{"d_mlp": 768, "bias": "all", "parallel_block": false, "init_std_o": 0.00333, "beta1": 0.95}
MLP neurons of a small language model. Each row is named by its layer, matrix (up: input weights) and neuron, and shows model dimensions 32-127. Each number is 128 + 32 x the weight over its row's rms, rounded and kept within 0 to 255. Numbers have three digits each.
Before each neuron's rows, "fires after" lists the tokens most often just before its 100 highest values on Wikipedia text that the model never trained on. A number after a token or word is its count.

fires after: " e" 18, "o" 16, " re" 15, "e" 13, " n" 12, "ro" 8
L6.up203:114105115149165156128121130106144173138182097124154116089128152201136070148120096150067187109120131069166092130117086126144094135144210082162157107071194146124146182167126068130146174112090166097098158107171167152161153125108208094172148106208092156127131140148089099149128079136110120077

fires after: "i" 17, "et" 9, "at" 9, "o" 9, "ort" 6, "ou" 6
L3.up448:147175053100094139088134112134152135114107177141117122128067158123132168171123185178088177106163068121096188107104032129113124116120118119146146068178188147110143111104151151123115100165132167112098159094120053126124120104107125106113126084114117129156141149108142180169136088124043060167

fires after: "a" 14, " A" 11, " a" 9, "ro" 6, " H" 6, "b" 6
L12.up422:156131119114085102192122081174113130036124169135135156200139118129082132133093161142164099166123083080102161155168179152137164126150162105106126087150127127148131127156144089056125129100121102079109091116160075120128105046187173143120155115164180129180103100127174144169145081177122104147

fires after: "r" 15, " y" 10, "qu" 10, "c" 9, "p" 9, "l" 8
L10.up310:142123162123131113080111069145132146092149130143167101092130150143202101156129127136105141101074091149126104150105129043154140088143114085101127148094112129147114162155051163129178098111158089125150131128032131089116161071118103121142159171115173073126131181137131109127127135087103126127

fires after: "r" 22, "l" 7, "p" 6, " d" 6, "it" 5, " to" 4
L7.up732:102094172100121064095088186161172094132137114163153127111130108147166113153129156147166189105114116146101098074139144104122144090140127157141079136099099092143104079168086096157170139147157086122125120118049121168065101108154118137138147163104131139154040129129128140129117149157091142150

fires after: "i" 26, "k" 15, "ac" 9, "t" 7, "et" 6, "at" 5
L6.up566:129148122081139216117102143128106137101116082126125147102114104094095148152106132149098150116144096203142166087147071096188101121169194123164146085134097087117144115137095116055103136126108132184066187119114113143169120147103062164104182149183139135156182065107168189147146082087074064147

fires after: "u" 54, "i" 14, "un" 11, "v" 9, "ru" 4
L7.up750:087129123176183115092123143164120114097074099137149128115144131101160095074082143157089138104113131150078117120178093128133108092119211127138108117091087144123142131172182094098115165115105126133085189163186231145101173111093119059145106130078132079182149149121098148121136117078127118127

fires after: "u" 27, "at" 19, "an" 16, "un" 13, "g" 5, "ran" 5
L7.up121:158142153126143117129115064143169119141109149151113158132123103064137114083068164194140195111128077090120172123085119136158158154140186109147099119106072137117147078152114117098121127136139147162116096126169141161110153130172080084145128176091136048113137077137094114153138144169077140129

fires after: " m" 14, " the" 13, " p" 11, "r" 7, " an" 5, " was" 5
L11.up318:117096157146061157104180147121105165168167075124087115150166136081121170129088070116161146135155168139164146128158112194094075119110187157156172128126129095189050065122157143112112120139132095139072150126097106137150127067148205128154133130139143175111105175163137155116128143149125090117

fires after: "i" 15, "b" 11, "le" 10, "g" 8, " b" 7, "t" 5
L12.up653:170136154184156205100120114085154129105100111125125154117115107117110098128168103144112158157060129138111188144071101096124112133069153119177071170126148132115083141108127171137082183090177082133120104123152147133118047088116094066111120140130093192164093101103139126139181142090085119075

fires after: "\n" 54, "==" 6, " J" 5, "." 4, " C" 4
L3.up94:142139152097067120148107111179098172162119145105150126115167117091146140108080117162077141077120094149129112133130121102169125122108141087122093137152103083183084185054107093110149144173124136108127123167120162145093090181177136123068139143128154092137187154016111154136173105082079064111

fires after: "e" 23, "h" 15, "ic" 11, "ish" 9, "o" 5
L7.up65:126142148113060128132154122077116127130154119173083162160072129105127144136156086133086068129148116080082102116171106142134175138168166121167134104065163177063121101122114171171074114197181117121104136153145069122131144090130131086076157206171137158119174074172104162164081124125153144103

fires after: "\n" 37, " " 13, "-" 13, "ru" 7, ":" 5, "|" 5
L3.up283:155143096062134103185111140097147147117149146133151130078133148141092076093101162111120106124118110097105137128169125149132115086062103124152096116138154139087083083138139184147101124088112129118088143165144146133180123109109098111036195161075129132071147077151121122058174101122104121120

fires after: " t" 24, "t" 10, "s" 9, "ot" 8, "e" 8, " T" 6
L3.up145:139086046136134145129132065101109168104217077161127096152087118182144170140094153131127112085154090133123147081133084115084148139123120167182118180121134139124186085124090105138077146128130128158118158133102133140124106119085122127061131161135094149082166176125074160163091144137140143183

fires after: " " 15, "\n" 13, "u" 11, "un" 7, "or" 4
L2.up485:158155121123103106132122115110147126097079102101121199107136111186092159090100194136149126076116134090105134131177147114101107144109110133073068182115151132119068144132142203139115135125106090085115154139175152171108131115135151104055102178137115121160116108076185136052132126076173158154

fires after: "ver" 25, "u" 18, "." 10, "id" 7
L9.up694:042122133116122111103116115129103100095078127154063143209114133126105150089116132091198155070129127125060110116150117133095176151094143148125170143082162119112126171173141129110107127131089071115074084117094112149100177168148116121126160162097111136102170148104076139127148134119176166146

fires after: "s" 17, " R" 15, " S" 8, " s" 8, "p" 7, "," 7
L9.up479:148133086159132100119112123155133125080120155155120112104155149127116128122146135124161070141165150127068092147124134084113074103058160095090104187113130104212055112120149131147067094135094152122147107148100147128153145120129079136094108150145147144072086161117133191113152123132134145085

fires after: "r" 38, " an" 21, "ag" 7, "an" 5, "en" 5
L7.up527:104104168124117155101088157143144195102115115131142108173178103070130137111140143110124146093116136111112144089131144146106125097050132167070130131158079167108154156198174132118159180112137134127124192117140193152158141127179173125126081139089156145156108037182117105128168098177132074128

fires after: "r" 19, "o" 19, "ar" 16, "a" 12, "el" 10
L7.up639:138167149126189092143107102119146138115117110157121101146141113077112145118152089122168134127129052138130172134152078088132115133123157124141140064073090128145125194083139126205123069134107118082096205123175063092120111102144085119120107150156092130208055141189142133124121076111068172167

fires after: "l" 23, " d" 15, " l" 11, " L" 6, "ar" 6, "k" 5
L9.up174:126087101097108147105145139119189074131094116110171128098187086103160129138105151094165127141078128076153083127196139128190083185114084131138152101075116131179150111094146145207132160112123124117156165145111080177166126163187143097103135087159149125144139144188140144142191090140122185138

fires after: " d" 24, "on" 16, "t" 13, " con" 11, "c" 4, "D" 4
L7.up681:099080148129168133103153067067147117123124121150140104168060131114124120139120045152103123087170085109097122146106067094161116083184096087113156152137103127126125127148096179161095187147138165100138092143115185170213096151076096133128116141171119110150074138097138140162142155122115086120

fires after: "ac" 22, "c" 13, "ak" 11, " s" 9, "z" 8
L6.up413:231103077092097164155124185168058112123153139159154140135163153132164141113140112102184089123130085204171145151135091094167135156117115154133078092109146175104107066119091071085091121072168148155141125165186126150125150137119099123094155113128141167133130098127121146141119034091113104101

fires after: "f" 20, "c" 9, "un" 7, " a" 5, "ub" 5, "-" 4
L9.up116:173095094143094151140131127108171077151114114068174109140166085075141134118121159121190121182125192170096096107155152174133164107118091105065118087116095051089129157103136138122097083176157118093181123146142095135117212147104188099140070122111131168098144140121167119164143134148104141139

fires after: " A" 33, " N" 14, "A" 9, "ro" 8, "o" 6, "at" 4
L10.up5:155074155092083074109155171109228133107194096156137099093095185137147126124130123136126137083178103077170125124161123080134096061172146113137095092110171128104094135163093170127082109133103076105140121163153141151148144121107126055142159117153120153107142147106094110130148073159151085083

fires after: " S" 28, " s" 15, "il" 6, " G" 5, " O" 5, "ly" 5
L3.up533:097132142110053123101121108170150138106156126155130112120171176048131150150188108156122109135173141122152121095155107133085144165076127115152064176106135124126098097151151144110127159139094155117151173156082066126125143133135053142063161149160188210140042074121132083127106135096107176136

fires after: "es" 28, "a" 19, "e" 7, " B" 5, " K" 5
L6.up423:130167152095080046164069199085133076136138044067115169125137150091132080220136049177148130164118122142137098091125139139161124119133159108110159124077107120134106080127183142145141168124143148139127100151147127126168135158142137161163156151098097146149057126153105102125200115146113113164

fires after: " " 36, " (" 11, " v" 11, "/" 10, "===" 9, " t" 7
L3.up439:152098164089109127052137132084101178151105068123190125129151150121133163142114053106116077083142144191100190074091118050163110211134141099140165160110103145130085160142118126097111118125094175135115168093147150205070143125138130118114082102085082127099153118089134110144134156089130108108

fires after: " w" 44, " W" 20, "he" 10, "e" 5, " H" 5
L3.up500:188080070096128140090145116134135115162144098131113139171123138138162084157150111186175108123108100134063158161128154133072156131146165108151144163146157065132131159215116113115123169131146104154154121198112156067098139113159077151160089129119140163117137195086081147174059101129146085126

fires after: "un" 15, " h" 13, "in" 12, "r" 10, " H" 8, "t" 8
L2.up265:166178152141154183165115128161135155116064094140123153098176148114112140106117061165177101107085092086089091103109121156130077098106139157134160167099110136169174093101138099139103137129080150125124200207142124144157180156109101101110131161090114127154127137130114185124159127125146145094

fires after: "." 24, " " 20, "\n" 14, " |" 11, " (" 7, "e" 4
L3.up597:142169118109125119100105144136116062134184139155133167118140152159171086107087155080110119060100142134102068149080223123115152104138149107144139137117067107186116139106096172152129138126114118090160128170118160165103130078109144097128130195114118136099120228063149176076155073068091129110

fires after: "|---|---" 15, "\n" 13, " " 11, "5" 7, "/" 6
L3.up293:113164134070144108172099095114176059130127152177130156125156161193165151182194142138094123100071136165153158065087139108092175117152166148118084132144123053101116134128116151085153097113144072108109122130085168180091131161120170140116124082114141140094121107077150113086111162102154082172

fires after: "i" 27, "f" 10, "or" 8, " s" 7, "g" 4, " to" 4
L12.up711:137126130160169147115127176086159164086143151097120108093068145083106051156122102133164156150100128143147146146099163097105170163094086110124059169110112175129155086164168122114151139117130114123090063166134189083124086103080116120145169101166163121082174151113192160150172120155138103057

fires after: "en" 33, "ran" 19, "an" 19, "un" 11, "ip" 4
L3.up254:170143148119154156118088075066176145131129186151143105159136105120119138049129171126118139144137102100185132099148147138121186114112161124147090121096077095088125069090162132122101133088131150122138171079118141167137133093105130095116135072111147124147139140103138130131171168179129154106

fires after: "ver" 15, "ar" 11, " o" 9, "o" 9, "m" 8, "um" 7
L6.up692:077175103133145156179105140053107135099139190177089111182184136120142117113133116148088190136130134136103134157133152153143111123155111108166153116120085112090100192078132168177132094166111060111106153139132089163104161087120127133205128101118146123161046106138082106044143133123113156141

fires after: " t" 22, "o" 12, " p" 12, " T" 7, " the" 6, " M" 5
L3.up251:155087056122157152154091141134168140089135064119134147175128133160167101163117116162126152077180073102169150095129129108043109119137221108128134095132124186172143133152157134141135138097135160139072150153189107094105109083043096078037128102133153179090147182072179128181125148110075084137

fires after: "h" 58, " h" 7, "ch" 6, " l" 6, "m" 4
L11.up715:157092162102096096143127185161174058143148115102113116117104173110116150182125109132109092145090106138200100114111161126166110129035151186160128094159183129169150067116103155123174097119152164112134141125151210167124203124167155186086106160122150055152048122161141113042100105162151106118

fires after: " s" 35, " the" 17, " S" 16, "S" 8, " m" 7, " " 4
L10.up233:143114128143125171126150161100107158136115132137130093217111144160175160092156082105123061128119182173080133143188159130073146185163112128103152074098137113222085107143152076070051120104129088164119146108119091119138095121151166189105062179156151125087085105104160144144138136089141134142

fires after: " w" 29, " h" 20, "h" 12, " H" 8, " W" 6, " he" 4
L6.up192:177110176059131126101114131138110133106198085110116116162104171152105180176156170146130116134126175134121104194151087124144153105097175130179148133091078081160155118089131111150142145132118183194060117140118116147204094119143097113087135106092126086146068128136108180182156130068148159111

fires after: "s" 24, "d" 24, "p" 8, "est" 8, "n" 7
L6.up344:096153145127135170059083097107139102124121125165105139140140162089195206080141158188148163137133172102108143172125127093170091152123120122089190180157187105128110088086144152149112072061182155155093134122103103114128108106099125111140040097171134142159168145160138094151105100133104148176

fires after: "ot" 18, " l" 16, "in" 16, " " 11, " L" 8, "en" 8
L6.up296:131093122171156170133136072190069142162092117107165134072125102115128119088090099114147080129091125135150074130108104103198095121139125122108128123142136141080114138142160117141114151144078117130145151175130079190165146167129125091078098138162136100103044123172132167097136122077102156188

fires after: "c" 15, "f" 10, "on" 9, "d" 9, "v" 8, " con" 8
L9.up463:089139131064067128103128150139133155101098132127124139111099132137111089142087143171069148157128131108096117155156105121091077073179111135142172168120142142183118096153110202139139034114108098126185164163145093144127093137152147057160131099128192115119147145106143126173113151155122075072

fires after: "es" 11, "v" 9, "an" 9, "en" 9, "l" 7, "p" 5
L10.up13:078140134106103093103158120161115124159166122139091159113148102189084158114179162166130146126082186141127197127170078131128160151139181160063156136099166114188105080098123165065104103121071112150143194094156099147125169145112115073144090122153140104144142142166153141155110088120095151150

fires after: " in" 21, " s" 9, " (" 8, " S" 8, "ar" 7, "c" 7
L6.up653:094099117152088096105121112098067158088119095167126096109179076112129116127173105174088113161197165132120116193121059161116159125131100185158133120148068168114127112127183181146087130122104156129146130138094087159114118142112165128129050161166114125149137138127103156067137116139113095120

fires after: "al" 18, "ol" 11, "od" 11, "el" 10, "ul" 8, "ad" 7
L9.up103:064173093164170078117072124077155081093154192109101106167076157074164199139107115079159122097137177110065092127097109097100141153175151127102116111103124158112104122167143140113088125102089084155092116124081142129146137147160101181128099195167089119135063105172148143089143101135164114121

fires after: "l" 31, "p" 14, "f" 9, " pl" 5, "os" 4
L3.up619:102140127120127133126161084230107087073112177120052106095171106145085108105187138113181241107133119156137160134154129165150189162116187085135115192108088115110133136081174144144084111149131134104182091104138135148096152164144119111123072169138158120084141118131101091121120128168116111134

fires after: "b" 15, " b" 14, " l" 12, " d" 7, " p" 5
L7.up169:083108140084178101109156158118096091158137057151131121141100121093126154110136097105148155134148146096137082113146130173170153066120083122125105123161158168134152121123182137183096099076135134156131144119095101144218096089168073127112126141138130094182125100132133158113184088100155169125

fires after: " l" 22, " h" 17, "h" 10, " v" 8, "ol" 6, " H" 5
L9.up249:113177130113151085132126151137122086082186091077163177144090147125118108149142052077066113154098164147111146178085070133104103095070157173116131091190155113154112135159136077171126129139060105079153122159156148109142147125161178109107118100098122097151093097118170109105096164173121114108

fires after: " the" 24, " de" 21, "d" 9, "ie" 8, "e" 8, "el" 8
L6.up755:167179210129195134131156117119116106119103160104101117144138135096145065132107149148130121146153152117086153110104111174142149132132109092108166095162154081085119134151150119138126127139190103124086179146134150135161174161113099138128089126094158179129128094155169116109165192120117126129

fires after: " m" 37, " b" 21, " a" 18, " M" 6, " A" 6, "s" 4
L9.up627:112065100148106142164099160132130114176151113139083129172120141047146100143129121132098074146096206050145123144160093099115108157149136112102127105105095181166139088139200152148103133131107079186109112154156084162128135106193134136110102085133137154058126180121125084134191090137156137094

fires after: "\n" 24, "un" 10, "==" 5, " Mar" 5, "art" 5, "A" 4
L2.up9:207129142100130145136141098097100140116123096114125120153117133126125126086113154155109140088106174144131102115116118145097081174153085144144106127140126096131061134161155121149083192154101076156078204195143104121100153178143147118131157174132096144113104113124136077126134085138143159159

fires after: "an" 16, " a" 16, " A" 12, "il" 11, "o" 10, "al" 7
L7.up278:123117154116081168166120116107153060061180110158123127100190156072173073129149106113146118136157096117074069125164064166166091154183109178140120148183105148112135139147126178109147131138128102105120164122124105228110182094178099085134111073091118148139116165107065160095120104157132076153

fires after: "s" 28, "es" 14, "ies" 10, "ers" 7, " was" 7, "ion" 6
L6.up416:074063158161082170146130144085157076078099120146077123108150072148110119151140131114182111092137199156142144157124124097101132124130163178129108093166066150176089113091139123137132097122146168156074109140053124081089125089100204138131117133144148175143085182078165175129151156112150173149

fires after: "m" 16, "v" 10, "it" 9, " V" 8, " v" 7, "p" 7
L6.up347:136086169121180148099130110165141130171171081138115187123098090127173119087114046069129117117100134129079153165119138139131064112186169119064103154159154151160103117117110135142114128140131125078112133145187162115113143157108132141102093093148145117124118100104184195106075113096112124162

fires after: "l" 14, "-" 10, "r" 9, "6" 8, "2" 6, "8" 5
L7.up9:146181106138121151145078133148130103123121080109077090146195120132150129135102102101175114095126114079115135092118138213141152076142175142137171109135115176154131093052175185138097188128099140101131066188068110166162116138142111143155102162106149078163120150117119171113177155122139118123

fires after: "at" 14, "al" 13, "if" 8, "f" 8, "-" 5, " f" 5
L2.up38:142133112029122145154131121051159119138115122124126156153078094097097103118131108103203141116153121083113167143116122158135115094175140111099194139155142121217127110121116117136140168099155152161166145115168136182112130132161116132111063080140107184122157105102115188154134133116111145009

fires after: "l" 19, "in" 11, "d" 9, "an" 8, "o" 6, "ed" 6
L10.up149:118125101111141083129122122159128127151079120114145158138107110103101171070186150129112142114098137178194094160144081127097145102133210128151152169047152165129121059168130169135109170103109115127175159125139141120121083124182135073061104141157134060070116117136111120187151128167127152173

fires after: "al" 18, "00" 11, "ain" 9, "ial" 9, "ess" 8, "'s" 6
L9.up24:132131178164215119094105105077133103120168103177172105150150117185151148149145095150139126140112119158116107139092080191123051116164125132120143103183085165132087133125132106161133108158145151148152114120185137120195195147088149100131124189162118091073124133192107102138185130154132083097

fires after: "est" 18, "in" 17, "t" 7, " S" 7, "l" 6
L10.up554:079172091187141124141118102102110104136090091067106093152176139228156126114173121173127058081065133149132133145092114175146136120129106135149106183100126125200135088160126086081128177154150107121208135104120165137131096104159107093129103181145131142046119129112144187065125154202120173127

fires after: "l" 19, " h" 17, "if" 12, "ou" 8, "p" 7, "i" 4
L11.up750:154139173138139165135043121171090090145136140102165091075160162169110094117123142142120192165027144067101136119102142137136165104150135106149158147074148132169131122102108168047154084153068144163139092197076115146180190121144083101089163125178194115160158128092143131125073170080144163161

fires after: " t" 60, "r" 6, " s" 5, "res" 4, "ro" 4
L9.up549:132100102128090137194128117155103136115124154122194143156118140093115180149116074125148130120148152127163141157157131127102146122115138107161101086174104112192123166131133119141087148109083107103149094130118125115083172091140135092155102150171168137126133079165136088156087098140194157139

fires after: "in" 13, "es" 13, "qu" 9, "v" 9, "s" 8, "en" 8
L9.up359:108095149171114155103114092124104111157120137104147077117201087115206144134159113171170122104141111106149122104080144092137120160108164118092097088146105092162078144129106111158126186129178131116112175102133119099111154126109120125173114127095149091174100162126186158089129096119156181183

fires after: "\n" 42, "on" 7, " 201" 6, "C" 4
L2.up724:102101156104138128110142103140156137122145117130174176147088129159175129106116092164134127131133173077110127084101070095121090097137087083133183127132113158131178135134080137128155148117165154153117204148118185136153123165103123055052078166169165086154166100098124144148164157138116132122

fires after: "t" 18, "m" 13, "c" 9, " m" 9, " g" 8, "p" 7
L6.up391:151025126113137140138135152180206148150119163090160102112123161091170122117136104121122151140172110203135141111118135171142121142141100108076096119123131116096111107123094164063124168133133081130082087136098131162126165120135118117093112162076117148090130190090145125119114155161154170126

fires after: "p" 19, " pl" 11, "r" 10, "res" 8, " sp" 7, "up" 6
L9.up542:129162128110093104113074111125130121155158098134109114128147115035146151144150083132172170136196147113151110149113123114102179087148087135183101111128099150210058143125110126144128156113115193108144127106121129129125137170136094115180131122113132125083113119138098148125112093149160170112

fires after: " f" 18, " s" 11, "f" 10, " to" 9, "u" 8, " ex" 7
L3.up512:163066086140128119112131154101218157131151092101153083128083154175119136172118103115205120138164183151142136112104145124109080122145152066107132185138168094149147190184173093131140118121117125098149112125159158182112119113071118129155068114118145171125173113142093147127148164127137157129

fires after: "al" 23, "od" 19, "ul" 12, "an" 11, " p" 7, "ar" 5
L7.up153:061157166162134139101124136113160109117118134155190066134135124106152158041125138155142179100118167093108110184109116148200117161156140120161096114142087144108109095159135172113101149149135084117128114083123148095149078140142135076181109164133121155133167006207102101140194047161127077144

fires after: " s" 36, "un" 6, " S" 6, " re" 5, "t" 4
L6.up53:127107130181166091038145131139157134161116160179151121129138138148150147106123141137138111081122164170127097156112095114090086074076125103139136120103126102176146145222172094129137102162145170125119073152132115146081111127102104129111189204171100132084122122059172199162159143075131124150

fires after: "b" 22, " b" 15, "g" 10, "u" 9, " G" 7, " a" 7
L9.up263:188147112048144080116126159144146131109118124138168201147185101073161126118071091092133136155137168136126094128056136067107131106168065164126145130104147150170093151128154111123112153086121116125052160086137101067080150167144151076103172115126170107085074142142145089165106080153143135085

fires after: "l" 25, "t" 17, "c" 6, "v" 5, "e" 4, "g" 4
L12.up490:128176124162119110120102141188128203124108183126052158137075144162101150106070098175157095115126131146129162127148123131118155121113200125114173164136144152128137138140076087108159098099071160152097185129124089137064119084111122082160124147159140073121158140095105142178115153182147043101

fires after: "e" 20, "ra" 16, "el" 10, "a" 6, "i" 5, "em" 5
L7.up271:124164148113183108128110115112136093117121135144162132177105114069102143140124150143080127111133125113126121158094075156120173161131101090109104161171079159142070167164142123183076145159173146096119156098132138090178120144180123157200103179133133193174132068134135169071096093076178108205

fires after: " g" 24, "as" 16, "ad" 12, "e" 9, "i" 6, "l" 4
L10.up751:134117138153093153102139044120143130168115110111181109090094234163100131082138137131078178139103172112072153103080137091124117110110139082138168148129133112148140075112091073097174142100077126156099114088162112133138166103148134136130164123123139137129181111160140137090167113114178094138

fires after: "in" 22, "g" 11, " M" 8, "l" 6, "i" 6, "ri" 5
L9.up189:134155157136150152172128112097101157176105142146087122126114159221120135206181165096131148096085121078070168141089094127142088106143157134109072139073126115171142118192114124092126104139105083158151161105123130126123117137172074147087095179108102122094092150087146136133100153106121127210

fires after: "^" 21, " h" 11, "l" 10, " M" 10, " e" 7, "em" 7
L6.up661:104120123121156123180146121176142104095157156108132100136154179173078096122163107074124168122081146142139132119122111127147069112137136161101087132126095156127105131162063162144156107160065115091140141063114143150090106159175156095105135131125049096086171178102148157113111102168147158130

fires after: " con" 30, " was" 7, " a" 7, " p" 4, "c" 4, " pro" 4
L11.up545:097100114084132128091098140118066155125147136141155080123148135079107120128087125146149111145216175128194159146151140102138148140138183161178150100114126092131149121096151157123136084110099120103056101152127165101136145112107150109146137068130146074137113099125127129137110158166103098107

fires after: " h" 20, " l" 19, "ou" 11, " to" 11, " H" 9, " of" 5
L7.up564:139106143089180092147136120143112085129176124081097145097112187059134040100159104126102126092084172109108106131113118068135171079102125173214146122180152189117125117144116147194117104174131140131113081186178146090116142117147110084121062105131138153105088106143108162156152121103196108171

fires after: "k" 12, "^" 11, "us" 9, "ac" 8, "ic" 6, "ap" 6
L9.up361:104116122119141175100127147139136106187105105139110163116100127117069116064104127136110151063158107148156186091111118088110102096202141149094121055185133105119090111111105111152109175174151194162141098104126192177171130140161187157197142134146115178077120056095164174134144082123084054118

fires after: "v" 25, " v" 21, " R" 14, " r" 12, "iv" 7, "es" 6
L7.up244:049132133122156098091109144135090094126115107094167132156148128170112124133178126137132092106136106159138108118143091074121124202107170130118133139128100107141166125110082194122098178114130201107118217137157075105129107110154083124164111095126188117108181117114157098175167151139089162140

fires after: "o" 23, "u" 11, " a" 8, "l" 7, "p" 5
L7.up352:140147150077148137161067123086173088156106121131118110150165117089178147138158233071051127132165113096143179150141131101143122136149155167106114087169095157087113155079114127076140127126134114138141144162112103155078112082164093105135160106120055120203112165091124131088152108123114118124

fires after: " " 39, " f" 8, " M" 8, " S" 6, " s" 4, " D" 4
L3.up575:095143138165079105106117083125137160139164140117118139135151146059143124100098134146143125163207099095093128154110101126052124064133117186141100128120113108091152105131146162149099089088160073146098197156075105074120120091095158110104117179136166149155109126176098125130136146079132115123

fires after: " H" 16, " h" 12, "g" 12, " G" 8, "ig" 7, " M" 6
L6.up514:170076124062128095145119131151127119169157078115181159133179157122110128170094155177127103147163145171158076126129131114167110111119132101185115129165071127115102168147142163128087135095125116156090169133151158162144183080184152146127091122065143095068148108114107108124150149070127139175

fires after: " L" 16, " l" 16, "u" 11, " a" 6, " f" 5
L9.up402:177129107107139115115113124172122161158105132096178142122165122096118140056146169104169155124093172098111127103189099130158089176126161097121141119136124108154179146080111124113042109103154184147089197095148143158114127122185166109148142133135092124191099099184123068102126144168105147105

fires after: "e" 20, "he" 18, "ro" 13, "ra" 11, "o" 6
L7.up109:089123063093108147019165182164154092132155135176144115143158172104124098164151159136124143056146087098128085128188073148148088081143147106154092116094135088097121146134142150140091107161108116171089098153119185143143127087159088140066117132181136134135144147164078127123130170102147135126

fires after: " m" 21, " w" 17, "he" 14, "w" 12, "p" 7, " sp" 4
L3.up690:101130101098086129112156118186162082106182144153109151075197087143073179083128136129149105140147122135100129115130171129138135135130178115160116179110149072105097134196117152150165180124105085126171117162102102128035136080159108158181074171114127118101107114120077141189125128135126127132

fires after: "l" 15, "e" 13, " B" 10, " A" 10, "le" 8
L9.up67:130082145105078129135092170191097096095125108076130170140156151187123142157143142148161050146119115104092109094162123113135136140124154187148144094117132112165069144088176151135150129117119124088140086101138063178101122180128131137131142146129101191144073113189165210102171095119145133109

fires after: "z" 11, " " 11, " M" 10, " m" 8, "u" 6, " A" 6
L12.up423:144161065177135195147069164180098126165108125111124115096177123098167095094172140108067115135195158107108114158125113135081182180148135113097124044150083104155132108131153136143119100132139111176161121107129089107108182109089101121148207154170126104072082117149148096157158065096129139123

fires after: "al" 37, "el" 18, "um" 12, "em" 8, "a" 6, "m" 4
L12.up753:095071109107155170147129147137135111084114112083126118220109127094113085197157122091142206144148127124112103133113105191079116123205188072175142093151167154086042106194152130150142105101144093188096130120136093098159171162139140188126111126142119169120078121146124102090174129127111158147

fires after: " s" 23, " sp" 17, " r" 15, "p" 11, "c" 8, " p" 6
L9.up118:147125166109108127136149119158076120191136119155132093160120131094106180130085105095118141151081066141159129158142114104140119124057136171200148109111120123126136141077131158201139165098133123147121131115156171130080066172137143127113195189126092084080118110073108117184158129108078115153

fires after: "g" 20, "en" 14, "n" 10, "an" 7, "un" 6, "m" 6
L11.up316:118157113161149071102092183154141155140110105104124099105127132152159161061092146134085164110126142168111144088138101107051162151098090121090059126098130160099149133117098184158108084153158080113125183098071118110157143127164110108161140129140072131146112108171077121103111084141135137155

fires after: "r" 18, "ir" 14, "ul" 11, "al" 9, "el" 8, "e" 6
L9.up175:140119191080123143113180133087145087090184125186091144157119103045121109145098130119105145072134170098174111097083112135119155117148148100097159129103082123094122161211106135159155165140134116129121180107135158147149144137143159111131120134091112189129071085173167130108135143143129106151

fires after: " " 19, " C" 12, " c" 12, "\n" 9, "m" 8
L2.up640:136143071161091184134140182129138123144067110197161194135117124114155158150081129137142058133101141127075059144164085167129101094096142147105102189120149134149059127142140169149169149099123097106076147186177134124134125132100192148109119114161063176104161122117136109128085117120090164095

fires after: " \"" 50, "/" 29, " (" 7, "-" 6
L3.up255:127086176140132145103134177097096110139184113146179189094161192131142156110094095137123086139125165099139094142132120043142163152096145126099105123125105142128104126159133091088110183090179145108122119168128101204144127153160130139152099096122113133164087168169087114156138192116097130113

fires after: "en" 22, "p" 22, "n" 21, "m" 6, "im" 5, " K" 4
L7.up4:119086090139124137128083126141166141143133123136075096146090138107165147079077105119089128073168139126108142123128129134098130158143153079055119144153188115106104120135151172091139043131159089153106122139148142111135161139149106122102115069111129137153169157086127151060081111148131131168

fires after: " 19" 26, "\n" 12, " 201" 12, "–" 10, "-" 8
L3.up287:129131141153134169055102089134126182172119147138113137088102135162115129141074116142087078126160152115105141056099139082139125151101124106201099097143172137123168110117108101084101149078201106110155172109160166110134126154072122108060149151158145139161064065058164135154146150149135168101

fires after: "r" 22, "t" 17, "s" 15, "c" 11, " d" 8, " con" 6
L7.up307:120090116163125176163126092109150166128161115173095145145162114101132151118083062156148132074117103071139117083109100077153077075123092125140136160172105169136131129085099185145108171082129141108193128140112125131199075128128091076118087160126196125163181108159109164132161158074120154145

fires after: "u" 20, "t" 15, "ot" 14, " a" 8, "i" 6, "un" 6
L7.up623:197165135129146141036121106078137154170126111120109114093095133165135169118148114131151168185120107114136143088139141139128108153100161116107131116049080105065166103093113119180062134110140106186072124161167097181073118096080079122083128169158126135113144120163095159112103100063115143170

fires after: "f" 26, "2" 10, "5" 8, "7" 7, "1" 6, "8" 6
L3.up171:159152075119165086049176151179155082171134109081121122111089140086130117077098133150148137084126173098075144112131113163132191089176109102089173117153190148087156079084118138133109156121118141147114138134029105124130118128151111068130189118120133129144154152098127132116182189136123103098

fires after: "a" 18, "b" 13, "ro" 12, "al" 12, "ud" 9
L10.up99:190128105122130147186174134143162137128089156105149118111163124085147105140119173116156139168145124095091168087117074188139134134107131112161114111102205166124157121193169069100121067141166157064191118166221122105098170071122089143130094141157146119168126119096185128132115101126090057149